config.yaml
rope_fraction: 1.0
bias: "none"
parallel_block: false
init: "normal"
init_out_by_depth: true
learning_rate: 0.000339
MLP neurons of a small language model. Each row is named by its layer, matrix (gate and up: input weights) and neuron, and shows model dimensions 112-175. Each number is 200 + 20 x the weight over its row's rms, rounded and kept within 0 to 999. A neuron's up and down rows have the sign that makes its largest values positive.
After each neuron's rows, "fires on" lists the tokens most often at its 100 highest values on Wikipedia text that the model never trained on. A number after a token or word is its count.

L2.gate167,210,175,164,219,214,210,179,182,228,214,221,210,206,133,217,234,242,201,185,209,208,184,201,186,200,197,210,192,193,196,194,205,199,188,188,170,207,146,219,199,198,183,189,210,171,192,198,156,175,225,207,200,201,187,164,202,192,202,204,210,177,173,215,199
L2.up167,184,193,228,229,197,214,181,188,220,174,226,226,199,192,210,189,202,217,151,181,196,189,176,166,213,176,225,199,183,196,221,187,193,172,205,211,210,175,211,201,216,173,167,186,178,174,184,220,171,189,233,205,190,192,196,201,166,210,210,195,194,175,165,214
fires on: " part" 29, "p" 17, "able" 4, " km" 4, " result" 4

L2.gate52,173,183,205,197,198,209,185,223,185,240,194,211,204,201,212,185,204,206,175,175,259,194,193,189,194,217,179,181,203,203,216,167,207,200,208,173,152,182,218,165,214,213,186,182,213,180,191,171,193,207,173,192,219,165,203,158,175,197,206,217,203,201,199,194
L2.up52,186,229,174,177,194,162,190,196,210,223,184,217,222,196,135,174,185,205,197,207,220,212,175,198,206,206,205,180,213,186,215,168,207,182,198,184,223,190,210,192,210,206,226,192,201,207,208,261,188,175,180,218,223,213,185,175,165,201,164,200,180,188,197,187
fires on: " and" 38, " or" 19, " to" 18, " 18" 4, "," 4

L7.gate119,185,211,198,211,204,164,188,176,187,191,223,189,210,211,221,183,192,173,205,196,191,202,232,229,209,205,172,178,197,170,205,192,190,188,195,204,189,216,232,217,163,236,200,166,201,206,195,175,187,201,210,220,200,201,184,183,203,200,196,167,214,217,175,203
L7.up119,229,170,219,222,185,191,210,203,210,191,234,198,196,176,180,187,186,230,231,227,188,178,217,207,214,185,177,192,192,192,207,222,193,188,176,182,193,189,232,189,222,194,192,190,197,220,209,173,175,220,225,176,194,200,163,183,184,184,197,191,212,196,210,221
fires on: " H" 25, " L" 19, "g" 9, "d" 8, "t" 5, "r" 5

L7.gate120,206,200,214,188,217,203,217,201,220,217,194,181,211,197,214,209,200,217,217,168,211,208,225,261,228,174,219,188,206,203,201,216,151,192,181,164,180,241,212,196,178,177,197,215,207,188,217,188,221,173,158,271,204,210,206,202,184,179,192,183,231,222,186,204
L7.up120,207,157,155,201,202,198,194,188,214,169,188,188,200,227,190,170,198,188,196,168,181,204,168,196,215,220,238,213,202,230,169,196,186,207,202,205,226,191,170,184,189,193,205,170,201,177,179,189,204,203,210,155,177,210,204,238,202,212,201,212,197,232,191,200
fires on: "." 43, "," 28, ":" 16, " Ed" 4

L5.gate89,220,211,201,225,240,194,194,215,205,214,190,226,191,201,235,178,220,255,228,223,204,195,201,188,195,198,181,199,198,194,184,148,191,184,193,219,186,172,174,204,214,182,193,180,195,218,227,209,236,229,222,179,204,152,234,243,210,198,189,211,196,194,184,184
L5.up89,181,203,176,219,184,205,213,203,209,175,168,174,197,206,217,204,197,201,181,211,213,182,192,170,199,237,175,222,212,173,169,210,220,237,212,216,155,167,207,192,210,217,181,191,216,214,202,168,173,224,173,189,218,188,236,203,199,236,178,167,188,202,237,207
fires on: "\n" 73, "bl" 4

L7.gate238,160,163,201,212,199,187,173,146,215,188,183,204,244,239,188,207,230,197,217,220,221,194,189,163,236,206,196,173,202,195,206,189,187,193,211,223,187,206,211,174,165,177,158,208,165,170,211,187,196,199,176,183,200,177,210,198,210,171,230,208,212,171,194,193
L7.up238,164,165,215,208,184,192,203,218,215,206,211,219,188,204,214,172,207,187,188,190,196,228,174,198,229,188,180,175,223,212,189,166,188,167,207,208,175,219,192,226,255,184,175,177,194,205,187,183,171,240,183,204,189,185,169,195,200,211,189,229,195,159,195,206
fires on: "ed" 16, " and" 14, "d" 14, " or" 6, "s" 5

L2.gate117,214,187,175,216,209,196,224,188,225,178,184,203,185,198,226,198,199,235,194,171,197,192,227,211,191,211,225,195,193,188,232,213,197,221,194,188,198,183,169,230,150,178,179,211,176,198,197,218,223,270,200,243,225,206,201,201,203,188,164,198,216,183,212,175
L2.up117,211,215,187,181,214,203,204,193,224,222,180,153,198,209,197,204,188,152,174,192,201,197,207,182,220,180,194,198,188,144,225,222,195,191,227,213,177,188,201,199,190,181,224,179,172,203,181,178,194,204,181,207,172,168,187,212,218,204,185,198,209,221,165,223
fires on: "ic" 29, "an" 11, "cal" 11, "ian" 7

L5.gate131,192,221,219,202,240,189,180,197,217,216,163,190,210,157,208,241,192,212,194,195,175,199,225,197,229,187,210,183,211,193,216,212,200,242,185,182,205,210,207,188,183,184,239,231,200,201,194,198,196,215,222,169,187,172,212,180,185,200,200,203,201,209,210,220
L5.up131,203,220,213,192,208,200,180,230,207,234,204,206,229,216,198,180,210,171,215,200,176,210,218,187,225,198,200,193,195,173,221,199,220,209,219,202,221,202,203,198,215,189,222,214,171,232,192,228,199,207,225,162,215,166,205,193,187,239,235,193,185,204,166,205
fires on: "R" 19, "F" 11, "r" 9, "'" 8, "t" 4

L7.gate133,217,187,194,199,181,248,180,188,204,219,174,250,183,241,206,185,185,209,213,191,209,188,209,199,199,161,150,221,175,183,214,161,205,236,211,211,186,176,182,183,194,199,183,148,228,204,209,213,186,199,214,186,211,208,222,193,204,199,224,207,192,201,176,232
L7.up133,219,202,198,200,199,210,202,219,197,168,217,207,244,211,196,178,183,224,196,194,218,206,196,210,216,186,198,193,206,199,238,188,209,175,197,176,197,183,226,212,243,226,185,231,164,195,249,193,201,221,221,161,212,193,214,212,206,185,216,180,191,190,197,174
fires on: "\n" 59, "vel" 5, " ren" 4

L2.gate127,221,213,184,227,200,183,156,187,199,213,215,191,215,207,206,207,193,211,199,189,230,182,223,204,216,190,165,227,181,227,197,169,162,208,157,160,214,195,178,188,213,194,187,176,199,201,215,191,173,199,200,161,195,209,197,190,187,190,225,185,198,214,243,211
L2.up127,232,190,201,188,206,154,219,229,183,185,144,229,190,172,219,190,202,224,208,202,224,169,214,202,213,190,179,169,184,221,214,234,195,193,181,193,213,233,202,152,191,177,188,207,193,190,175,205,198,229,199,242,195,206,183,197,208,206,195,217,222,222,224,208
fires on: "ing" 25, "s" 12, "1" 8, "lin" 7, "ation" 4

L7.gate125,219,228,201,197,228,187,225,208,188,233,171,213,214,215,245,238,184,214,210,181,206,207,202,220,222,186,144,190,220,219,185,207,203,183,179,197,169,233,184,226,190,185,186,207,207,206,205,161,199,196,200,201,228,193,199,190,222,182,194,236,210,220,188,194
L7.up125,216,176,213,195,232,206,202,213,209,157,199,205,215,199,209,214,190,194,197,207,188,205,216,224,201,190,202,217,206,178,196,246,189,217,210,196,246,196,221,221,170,194,175,183,191,209,212,234,232,158,175,211,190,214,213,200,189,207,176,185,198,199,192,215
fires on: "le" 26, "de" 13, "e" 11, "che" 8, "ze" 7

L6.gate14,175,184,211,173,199,189,182,181,210,188,234,183,209,250,212,211,229,212,204,229,203,181,187,207,206,214,186,201,204,217,197,186,198,190,202,201,198,197,232,176,203,218,198,220,248,174,173,232,210,208,170,211,214,192,202,211,176,185,198,217,234,189,189,211
L6.up14,159,173,171,190,187,194,222,206,212,160,230,173,189,224,165,185,196,219,206,190,194,187,195,227,168,180,223,236,196,200,207,172,203,209,214,190,211,181,196,209,198,236,188,151,215,172,169,199,187,230,167,187,193,224,197,226,209,203,198,174,197,199,182,218
fires on: " and" 52, " to" 20, "," 7

L2.gate84,183,203,178,181,192,200,185,233,222,225,233,194,204,214,223,183,204,173,191,203,241,228,208,178,171,210,210,225,198,185,185,202,235,184,168,196,214,228,226,223,162,193,198,181,194,196,211,187,148,200,215,196,223,207,229,174,200,206,198,171,201,239,229,195
L2.up84,205,205,219,221,207,202,190,212,188,200,188,217,203,206,188,192,183,204,214,256,215,222,202,192,194,175,185,235,165,228,199,173,201,187,210,205,215,190,176,166,206,199,204,213,223,213,189,191,183,218,207,225,182,227,188,232,229,187,189,192,192,224,223,231
fires on: "s" 98

L2.gate23,221,174,212,208,216,158,174,198,214,180,188,188,227,198,184,198,154,170,191,241,189,215,221,215,191,195,182,210,203,193,222,209,185,182,173,178,231,222,168,175,187,221,202,180,180,240,210,195,171,183,198,201,215,194,206,207,217,225,186,216,182,202,247,216
L2.up23,212,204,206,217,211,189,218,227,223,209,192,157,184,183,221,227,201,198,210,233,174,195,197,239,224,188,215,197,187,194,193,160,177,210,179,182,223,224,205,202,197,196,228,199,210,204,187,222,196,248,219,212,199,210,184,190,207,182,180,207,173,162,240,155
fires on: "l" 11, "n" 8, "or" 8, "t" 8, "in" 8, "lin" 7

L5.gate44,224,203,171,192,217,183,176,200,197,213,201,207,177,166,205,197,207,243,166,218,245,189,202,208,217,202,187,200,231,214,210,225,200,261,192,179,186,205,184,216,214,212,205,216,191,182,200,197,218,223,191,222,217,189,200,218,231,243,172,224,168,210,188,215
L5.up44,205,203,209,185,199,188,211,207,203,235,186,174,198,179,174,210,167,227,232,213,230,229,230,180,195,197,177,216,188,192,212,200,225,190,205,216,211,199,209,162,207,197,213,217,207,178,200,209,177,158,209,214,202,200,205,173,243,199,187,241,198,222,169,186
fires on: "." 45, "," 37, "f" 7

L5.gate191,178,191,218,253,222,207,189,190,240,202,183,198,240,175,218,199,217,169,203,226,208,202,217,205,186,202,197,167,175,184,198,163,178,193,183,184,214,208,166,220,226,195,184,185,207,206,172,182,218,239,190,200,188,159,200,192,206,226,210,215,218,181,182,173
L5.up191,228,191,207,198,180,215,191,208,193,202,182,211,203,207,220,166,215,190,200,212,175,201,166,173,186,185,175,178,213,181,201,225,173,200,153,213,158,213,183,182,195,200,197,191,180,196,192,171,218,210,201,167,199,196,219,169,215,201,240,198,200,165,221,201
fires on: "\n" 97

L2.gate189,144,191,212,220,209,195,234,192,187,186,174,205,170,183,209,182,216,207,196,199,225,178,238,187,224,195,173,198,220,213,228,223,188,206,196,182,198,182,201,212,190,207,193,213,209,204,224,195,180,215,186,181,208,211,190,204,214,196,217,227,200,225,179,184
L2.up189,188,208,198,191,204,181,228,198,204,221,206,205,184,215,224,196,199,177,195,222,186,213,206,241,223,173,197,225,164,196,191,160,201,236,181,210,209,189,165,211,200,165,203,201,212,190,195,200,223,207,192,249,219,213,176,187,207,193,152,224,198,238,213,183
fires on: "," 55, "-" 34

L7.gate146,206,195,191,192,213,177,180,202,174,175,208,218,230,192,218,202,201,192,207,260,204,172,229,232,219,208,176,209,208,205,192,195,223,203,207,183,194,201,180,223,190,220,206,242,175,213,246,203,185,189,168,221,206,169,207,185,206,209,214,181,216,191,223,182
L7.up146,155,174,220,177,205,208,187,185,182,219,221,199,182,222,227,223,195,208,220,179,224,200,217,231,190,235,181,222,179,239,235,184,219,219,182,203,205,193,208,188,181,172,188,202,218,209,231,169,233,199,201,210,217,197,201,196,177,173,194,207,234,174,222,199
fires on: "-" 33, "," 26, " and" 10, "–" 5

L5.gate4,188,191,186,207,213,218,167,202,220,215,212,205,219,200,166,187,202,205,198,236,207,183,205,184,227,233,219,198,187,241,197,172,173,172,187,207,188,211,220,187,206,173,207,221,174,196,190,210,222,211,188,227,208,218,208,167,202,198,179,229,197,195,188,207
L5.up4,211,213,169,231,197,191,228,202,202,205,196,172,188,189,227,221,202,221,204,215,227,178,205,191,250,171,226,176,188,207,208,203,198,177,200,217,243,230,194,224,188,196,198,201,202,215,203,176,210,190,206,229,191,193,226,176,237,201,181,199,185,211,198,199
fires on: "p" 44, " U" 10, "no" 8, "ia" 7, "na" 5, "li" 4

L2.gate172,203,167,243,178,187,202,166,202,225,228,192,186,181,193,206,202,228,189,240,190,232,174,212,195,199,215,202,196,223,236,199,199,177,197,184,215,188,185,229,209,187,210,213,210,184,214,194,201,172,184,194,172,224,187,206,194,198,191,172,166,196,229,191,201
L2.up172,200,195,222,206,179,243,208,189,206,212,208,194,191,189,200,211,198,187,208,191,226,148,203,201,192,194,206,220,186,178,195,188,177,165,179,187,194,192,207,205,213,174,173,191,174,203,168,184,174,191,192,207,210,184,203,194,169,184,173,234,209,216,175,183
fires on: " in" 93

L2.gate107,214,212,162,187,184,187,189,157,195,185,188,178,224,174,225,211,177,170,191,215,207,214,214,160,198,223,212,182,236,186,189,203,234,223,233,199,253,235,212,181,208,198,168,203,194,203,176,201,209,183,171,165,191,194,187,230,207,219,194,206,201,211,176,233
L2.up107,232,202,206,182,206,198,187,172,190,206,211,193,233,225,202,179,204,227,180,205,198,155,192,192,237,206,192,210,224,203,187,209,177,226,194,212,196,246,196,186,209,233,193,210,196,195,183,202,185,222,201,188,187,202,152,220,171,192,144,180,179,203,212,216
fires on: "l" 22, "r" 20, "n" 12, "t" 11, "d" 9, "ic" 6

L2.gate76,236,217,157,219,220,221,205,232,208,169,197,195,200,173,196,166,206,208,231,231,196,197,241,205,193,190,208,173,190,176,198,203,218,198,178,197,221,202,242,200,162,205,211,199,163,214,207,187,216,232,169,211,224,182,192,174,207,179,166,212,196,219,183,213
L2.up76,259,204,179,217,187,199,211,175,211,179,184,179,183,211,238,179,241,209,201,210,179,193,196,193,206,184,222,169,196,166,197,237,225,197,203,222,236,211,221,209,180,232,166,210,166,213,166,218,234,200,196,222,206,209,190,186,182,207,164,208,207,227,176,210
fires on: "nia" 14, " Romania" 13, "za" 9, "a" 7, "y" 7, "ity" 6

L6.gate153,205,192,197,230,230,197,215,206,223,203,193,244,175,192,191,204,218,224,204,150,205,208,199,215,191,165,182,227,215,221,226,231,194,197,172,186,195,206,217,175,229,175,200,209,194,209,199,203,174,220,207,204,175,190,243,160,227,193,158,202,184,203,200,174
L6.up153,211,256,200,182,200,190,198,212,160,232,203,193,185,205,189,179,168,184,214,202,156,223,196,207,204,182,178,176,210,209,232,206,196,228,207,180,163,205,205,242,224,186,211,185,165,196,219,211,188,234,203,172,189,215,192,190,235,181,223,196,166,155,202,213
fires on: ":" 25, " (" 9, "ied" 9, " of" 6, " Di" 5, "°" 4

L7.gate117,187,233,172,217,199,227,190,207,177,200,199,192,177,178,215,232,219,178,182,217,216,192,230,207,190,208,178,187,218,187,220,227,220,204,213,230,220,173,216,225,191,221,196,191,198,170,194,178,210,204,214,177,230,190,179,229,194,195,194,199,185,209,222,161
L7.up117,194,200,185,202,207,190,188,211,202,202,186,192,211,184,212,233,181,235,197,221,220,190,224,192,166,205,236,203,210,200,188,207,177,181,207,184,211,203,174,246,190,194,205,168,201,208,195,180,168,206,211,162,198,196,190,214,170,207,181,163,174,192,174,197
fires on: " part" 20, "n" 9, " result" 7, " name" 7, " series" 6, " group" 4

L6.gate55,186,162,234,194,180,160,210,206,247,197,196,141,207,207,217,188,172,200,256,191,200,197,200,238,196,225,201,229,231,176,191,200,204,187,188,177,192,226,189,189,182,185,201,190,178,172,210,225,164,208,185,216,196,227,185,236,181,177,198,191,193,211,209,212
L6.up55,218,153,224,203,198,179,205,221,192,223,206,197,172,207,202,150,221,175,183,209,225,159,201,199,202,193,193,205,235,203,191,207,187,192,218,176,203,194,221,180,192,215,179,208,214,169,183,179,240,216,203,206,195,200,206,211,206,214,201,196,176,204,210,192
fires on: " |" 27, "." 23, "\n" 21

L9.gate128,237,187,198,212,188,231,169,222,190,213,218,199,149,216,191,201,187,177,194,204,229,244,227,199,227,218,166,202,184,183,209,194,191,150,184,194,204,206,221,164,161,174,190,183,179,179,212,236,194,203,201,213,207,227,218,177,221,211,184,193,170,182,218,222
L9.up128,209,179,165,184,212,218,195,214,177,195,201,208,193,196,213,175,209,206,217,159,249,200,160,188,215,228,196,180,179,210,211,191,224,177,196,190,169,191,235,199,206,186,237,212,211,209,170,204,194,200,192,170,206,203,197,180,227,185,189,206,205,195,218,162
fires on: " |" 34, " the" 13, ";" 6, " To" 6, "\n " 5

L7.gate29,208,220,211,211,211,209,205,187,210,216,206,181,201,182,166,199,235,205,173,184,210,214,201,204,214,192,187,203,196,185,184,219,220,202,187,195,197,236,157,195,195,197,210,233,201,205,182,154,208,220,177,185,221,192,211,169,216,202,204,219,172,186,200,227
L7.up29,214,178,192,154,195,202,209,200,198,208,229,178,179,172,212,170,205,228,219,182,179,193,194,202,209,155,189,196,186,209,196,209,210,223,208,193,188,217,177,198,236,206,197,187,230,193,164,226,170,208,212,202,224,211,214,198,208,210,170,225,202,182,169,183
fires on: " was" 42, " I" 16, "," 7, " of" 6

L5.gate5,176,175,189,169,162,213,157,208,226,178,222,195,196,195,194,182,231,169,196,203,211,207,187,162,199,199,179,185,181,217,189,190,212,182,198,189,212,160,178,174,186,177,196,210,214,185,192,210,186,176,173,175,212,186,155,209,188,212,205,238,158,197,223,192
L5.up5,196,197,201,148,186,195,137,193,209,201,229,179,178,205,198,168,211,149,209,208,204,223,200,194,193,215,202,180,178,219,180,174,170,192,189,175,223,186,175,178,182,197,175,213,195,128,208,195,212,150,208,186,203,174,201,181,202,209,210,208,201,179,216,184
fires on: "d" 20, "ed" 17, " |" 9, " %" 7, "ing" 6, ":" 4

L5.gate86,180,210,160,205,219,222,178,177,211,155,210,185,208,188,215,205,204,174,196,207,251,209,203,216,209,212,205,200,202,171,243,184,174,194,241,169,187,185,206,176,162,241,250,221,192,195,206,192,194,217,211,172,199,198,212,224,220,184,201,224,187,182,198,209
L5.up86,206,197,203,218,157,192,208,161,197,217,209,203,204,215,192,196,201,202,213,226,198,201,180,169,184,220,197,238,188,169,207,218,200,175,210,210,185,194,215,220,204,238,224,163,224,201,179,201,188,199,239,209,212,184,203,233,163,192,205,190,171,214,185,188
fires on: "," 43, "n" 7, "l" 6, " is" 5, " of" 4

L7.gate177,226,162,185,214,210,203,187,205,207,204,234,176,185,189,185,199,178,208,197,204,237,188,198,169,217,210,186,209,183,183,185,198,208,211,182,236,177,225,202,169,216,221,181,199,204,162,206,221,204,204,215,185,227,182,193,210,172,192,238,205,205,198,232,206
L7.up177,233,185,203,194,188,218,219,193,231,180,198,199,183,206,185,207,191,227,209,150,192,194,223,208,233,190,222,193,177,208,186,215,167,195,181,210,192,197,185,205,163,184,218,174,198,173,204,195,206,186,212,216,209,205,195,198,204,214,210,198,169,167,186,199
fires on: " |" 74, " and" 13, " has" 6

L2.gate63,211,179,200,218,193,194,185,205,239,189,157,187,193,168,203,184,216,194,179,234,218,185,189,216,199,194,258,219,191,199,218,153,216,213,201,205,198,194,207,201,169,186,211,225,202,189,210,216,181,183,196,231,243,203,238,194,185,221,208,213,230,216,200,184
L2.up63,210,229,210,190,220,195,157,179,226,167,196,191,185,208,234,174,203,218,166,216,232,193,190,219,181,189,187,177,202,205,168,219,194,210,211,212,216,207,185,207,179,200,196,214,181,198,184,198,187,222,199,181,216,213,194,218,188,212,193,234,174,217,188,206
fires on: "s" 26, ")" 16, "-" 11, "th" 10, "n" 10, "st" 7

L2.gate149,203,164,199,189,195,244,171,200,229,217,192,165,205,184,194,170,226,164,212,198,218,189,219,201,201,202,181,171,210,209,190,212,191,199,222,200,218,226,219,189,201,219,184,232,213,181,201,204,203,191,207,201,209,185,211,207,194,174,203,215,188,188,186,183
L2.up149,217,221,213,195,189,193,192,215,213,180,201,198,199,188,205,194,202,219,218,192,197,218,178,188,238,187,238,199,195,200,218,215,153,225,201,204,222,239,198,194,201,176,178,256,221,189,197,208,199,201,225,191,178,182,193,210,206,179,205,185,207,183,179,225
fires on: "'" 45, " |" 45

L7.gate3,215,236,219,208,212,188,188,203,231,211,184,182,194,195,171,187,196,189,222,218,190,199,246,202,187,217,165,188,220,209,173,184,208,187,204,180,224,220,220,175,224,215,191,197,181,201,175,203,219,259,206,217,196,191,195,180,203,193,211,209,199,217,174,212
L7.up3,245,215,204,195,193,160,209,209,195,184,205,223,207,213,214,199,245,189,229,177,200,225,214,166,209,199,185,192,201,214,188,164,216,185,198,166,210,196,193,194,250,216,202,222,177,173,201,224,227,164,207,165,215,185,216,200,181,181,198,192,186,175,175,195
fires on: " a" 24, " every" 11, "." 9, " is" 9, "No" 8

L2.gate69,207,234,201,187,209,216,198,186,216,169,227,196,218,179,189,207,200,186,213,191,187,147,231,201,201,163,199,226,171,221,189,216,202,190,190,155,184,201,211,218,194,188,211,205,188,198,195,206,156,176,164,211,191,184,202,185,237,201,207,180,187,227,194,197
L2.up69,214,254,230,185,182,205,219,212,234,223,192,228,218,188,213,238,180,178,207,213,189,229,210,201,194,240,215,219,194,208,212,166,209,191,176,191,188,229,246,215,176,170,197,210,177,235,210,202,212,214,160,197,194,213,191,159,203,195,172,192,211,222,218,205
fires on: "." 93

L2.gate108,185,199,179,207,197,190,206,238,225,214,167,191,208,228,239,225,193,181,215,215,185,182,208,226,202,226,196,236,216,172,223,227,200,197,190,168,221,200,179,223,185,212,196,183,190,180,205,197,207,212,213,209,198,181,222,199,181,228,210,204,184,205,186,184
L2.up108,206,206,186,193,196,159,206,222,198,203,211,188,203,208,190,189,190,192,208,212,200,212,197,207,184,224,188,177,220,225,196,182,158,241,206,202,198,192,169,198,194,209,229,200,207,186,219,202,201,186,235,168,205,244,223,213,176,163,215,185,215,227,202,202
fires on: "," 29, " in" 12, " station" 11, " (" 9, " School" 6, " at" 4

L2.gate111,220,242,215,173,229,187,165,205,241,190,197,241,236,171,225,181,204,173,184,167,200,193,184,238,180,189,197,212,206,228,183,172,194,200,185,181,212,197,214,182,201,202,212,234,192,199,173,210,180,201,179,179,165,205,188,194,194,222,172,204,220,213,209,208
L2.up111,201,197,196,197,200,244,187,217,192,211,186,215,201,180,224,207,199,181,226,234,244,179,205,206,228,186,188,193,176,201,213,148,210,210,206,234,217,218,208,178,228,197,204,167,180,226,181,196,154,208,229,166,194,198,211,184,211,216,191,187,200,211,180,198
fires on: "c" 37, "p" 20, "r" 6

L6.gate158,202,201,171,208,179,201,181,199,200,189,155,164,175,203,187,197,180,195,183,239,206,197,220,185,223,217,204,229,211,216,202,226,197,192,171,195,215,219,202,223,202,185,201,248,245,158,220,174,185,173,204,208,198,170,243,218,193,195,208,211,160,207,206,183
L6.up158,157,222,201,221,183,202,187,145,221,193,189,182,209,184,207,204,213,210,191,153,216,192,163,218,181,219,182,201,228,173,202,196,215,231,215,222,180,222,223,193,194,199,234,203,198,217,191,193,167,192,167,208,190,226,211,211,194,246,213,173,174,202,239,204
fires on: "," 46, " teams" 5, "s" 5

L6.gate250,219,205,196,220,207,171,203,202,208,226,174,167,197,182,243,195,205,225,199,179,237,180,223,163,208,219,193,210,230,219,199,244,168,191,183,161,197,214,207,203,163,180,186,192,235,179,216,181,204,219,169,208,210,178,212,175,183,187,178,206,201,215,200,179
L6.up250,179,223,221,242,224,211,207,201,190,186,178,155,214,154,207,151,180,213,205,224,218,200,207,220,213,180,168,186,208,185,184,196,210,166,212,217,207,213,203,168,189,235,220,155,196,198,180,194,183,237,198,222,231,190,161,191,218,199,167,214,188,219,202,201
fires on: "," 99

L5.gate247,178,156,174,202,209,202,195,209,209,221,205,166,172,186,177,211,179,219,218,197,227,206,220,205,189,191,209,217,177,237,202,198,205,220,205,215,202,207,195,214,220,163,209,231,196,190,186,186,235,211,181,197,225,175,210,208,208,179,187,211,170,212,180,169
L5.up247,177,213,217,194,177,186,186,183,169,180,196,203,230,202,191,200,204,212,203,176,227,171,201,226,230,218,199,193,192,181,209,207,245,220,170,208,156,210,187,158,212,176,182,211,170,187,203,201,178,189,219,181,215,225,214,189,182,210,178,245,217,188,203,170
fires on: "," 32, "ly" 15, "ally" 7, " most" 6

L7.gate176,231,249,175,188,221,199,174,188,226,202,228,199,229,182,220,195,230,216,234,206,186,193,199,192,237,182,218,199,186,245,214,195,174,213,221,194,227,202,191,177,194,204,179,202,187,211,250,195,181,202,217,211,169,165,221,183,192,219,179,198,222,214,211,193
L7.up176,191,212,181,188,195,204,189,206,196,196,221,222,211,227,218,209,226,225,191,226,178,202,183,197,218,152,204,231,184,221,213,201,173,194,212,177,199,200,186,169,186,186,222,218,184,178,231,188,212,198,193,204,175,188,233,211,189,202,248,168,191,243,199,169
fires on: "." 24, " is" 16, " He" 6, " he" 6, "enh" 5, " was" 4

L9.gate49,163,202,189,196,197,171,227,161,227,186,235,184,184,215,219,209,188,255,206,196,195,215,227,160,204,201,193,175,210,212,185,225,175,218,194,221,186,219,202,191,219,173,185,173,210,216,192,210,206,230,182,179,194,221,205,180,226,202,179,201,206,187,224,210
L9.up49,187,208,179,206,218,218,198,219,183,198,188,220,219,222,200,195,182,216,193,216,181,174,166,204,216,201,229,205,223,207,193,204,185,195,177,191,194,184,203,197,200,211,224,142,173,197,182,188,181,238,168,206,198,198,242,226,238,189,214,211,230,228,210,249
fires on: " to" 37, " of" 11, "on" 7, " |" 5, " it" 5, " from" 4

L9.gate12,230,179,207,199,190,209,211,232,212,206,179,232,223,190,147,218,211,187,151,188,215,184,228,221,229,209,194,213,220,189,156,222,206,200,195,184,213,196,188,240,212,231,194,217,215,174,220,179,216,231,174,230,211,191,225,194,186,186,231,205,180,198,187,235
L9.up12,216,203,223,192,187,202,186,240,214,207,227,212,215,192,177,205,188,198,195,221,186,225,182,192,154,217,179,205,211,216,158,185,222,185,167,203,239,234,194,214,229,198,188,197,204,187,193,205,218,210,172,195,194,172,151,171,243,204,212,209,205,206,212,182
fires on: "." 89, "\"" 6

L2.gate34,238,200,188,236,190,207,201,171,226,187,213,236,207,187,187,194,195,245,196,173,204,170,209,211,194,197,212,214,221,206,197,227,223,235,183,189,216,159,201,217,229,202,211,240,205,194,216,207,184,202,199,176,208,212,180,191,210,200,168,180,177,193,178,240
L2.up34,205,203,219,205,203,210,179,217,214,196,206,198,217,191,170,211,177,205,184,217,225,206,231,215,206,173,221,208,211,188,202,166,200,234,183,201,181,239,196,163,190,198,247,198,196,215,172,249,201,193,239,214,182,210,174,197,213,212,161,213,184,190,199,216
fires on: "n" 30, "t" 15, "d" 8, "ict" 6, "l" 5, "." 4

L2.gate170,215,169,201,202,206,218,189,142,177,212,192,188,197,210,218,194,184,207,233,235,215,205,200,217,215,199,170,192,218,180,176,207,234,203,177,206,233,192,200,232,219,194,207,161,220,196,254,194,194,183,172,186,165,203,193,195,227,202,190,188,205,217,216,205
L2.up170,193,162,242,173,221,222,205,168,176,216,181,186,156,196,224,237,181,206,211,217,180,236,185,238,223,184,184,222,195,185,197,171,209,175,210,219,197,199,183,179,218,169,188,221,209,193,204,189,224,188,211,178,198,199,204,185,209,176,175,201,185,187,215,211
fires on: "d" 24, "s" 18, "ria" 8, "id" 6, "l" 6, "ks" 4

L9.gate73,187,223,195,162,198,196,184,208,219,214,229,147,232,224,194,214,200,219,222,199,216,218,221,171,220,184,216,220,178,211,213,176,186,204,215,147,221,221,238,186,208,185,194,211,209,211,185,221,201,210,188,203,202,187,191,196,183,193,177,188,156,182,190,192
L9.up73,215,208,187,182,195,216,241,208,235,221,195,172,191,233,182,196,186,191,186,216,231,162,204,166,185,185,212,173,195,233,222,197,222,194,191,195,193,209,218,201,183,169,198,199,208,251,178,171,196,263,209,195,188,205,160,189,196,152,216,208,157,231,191,232
fires on: " |" 26, "," 20, " and" 13, "|" 10, " to" 8, " in" 4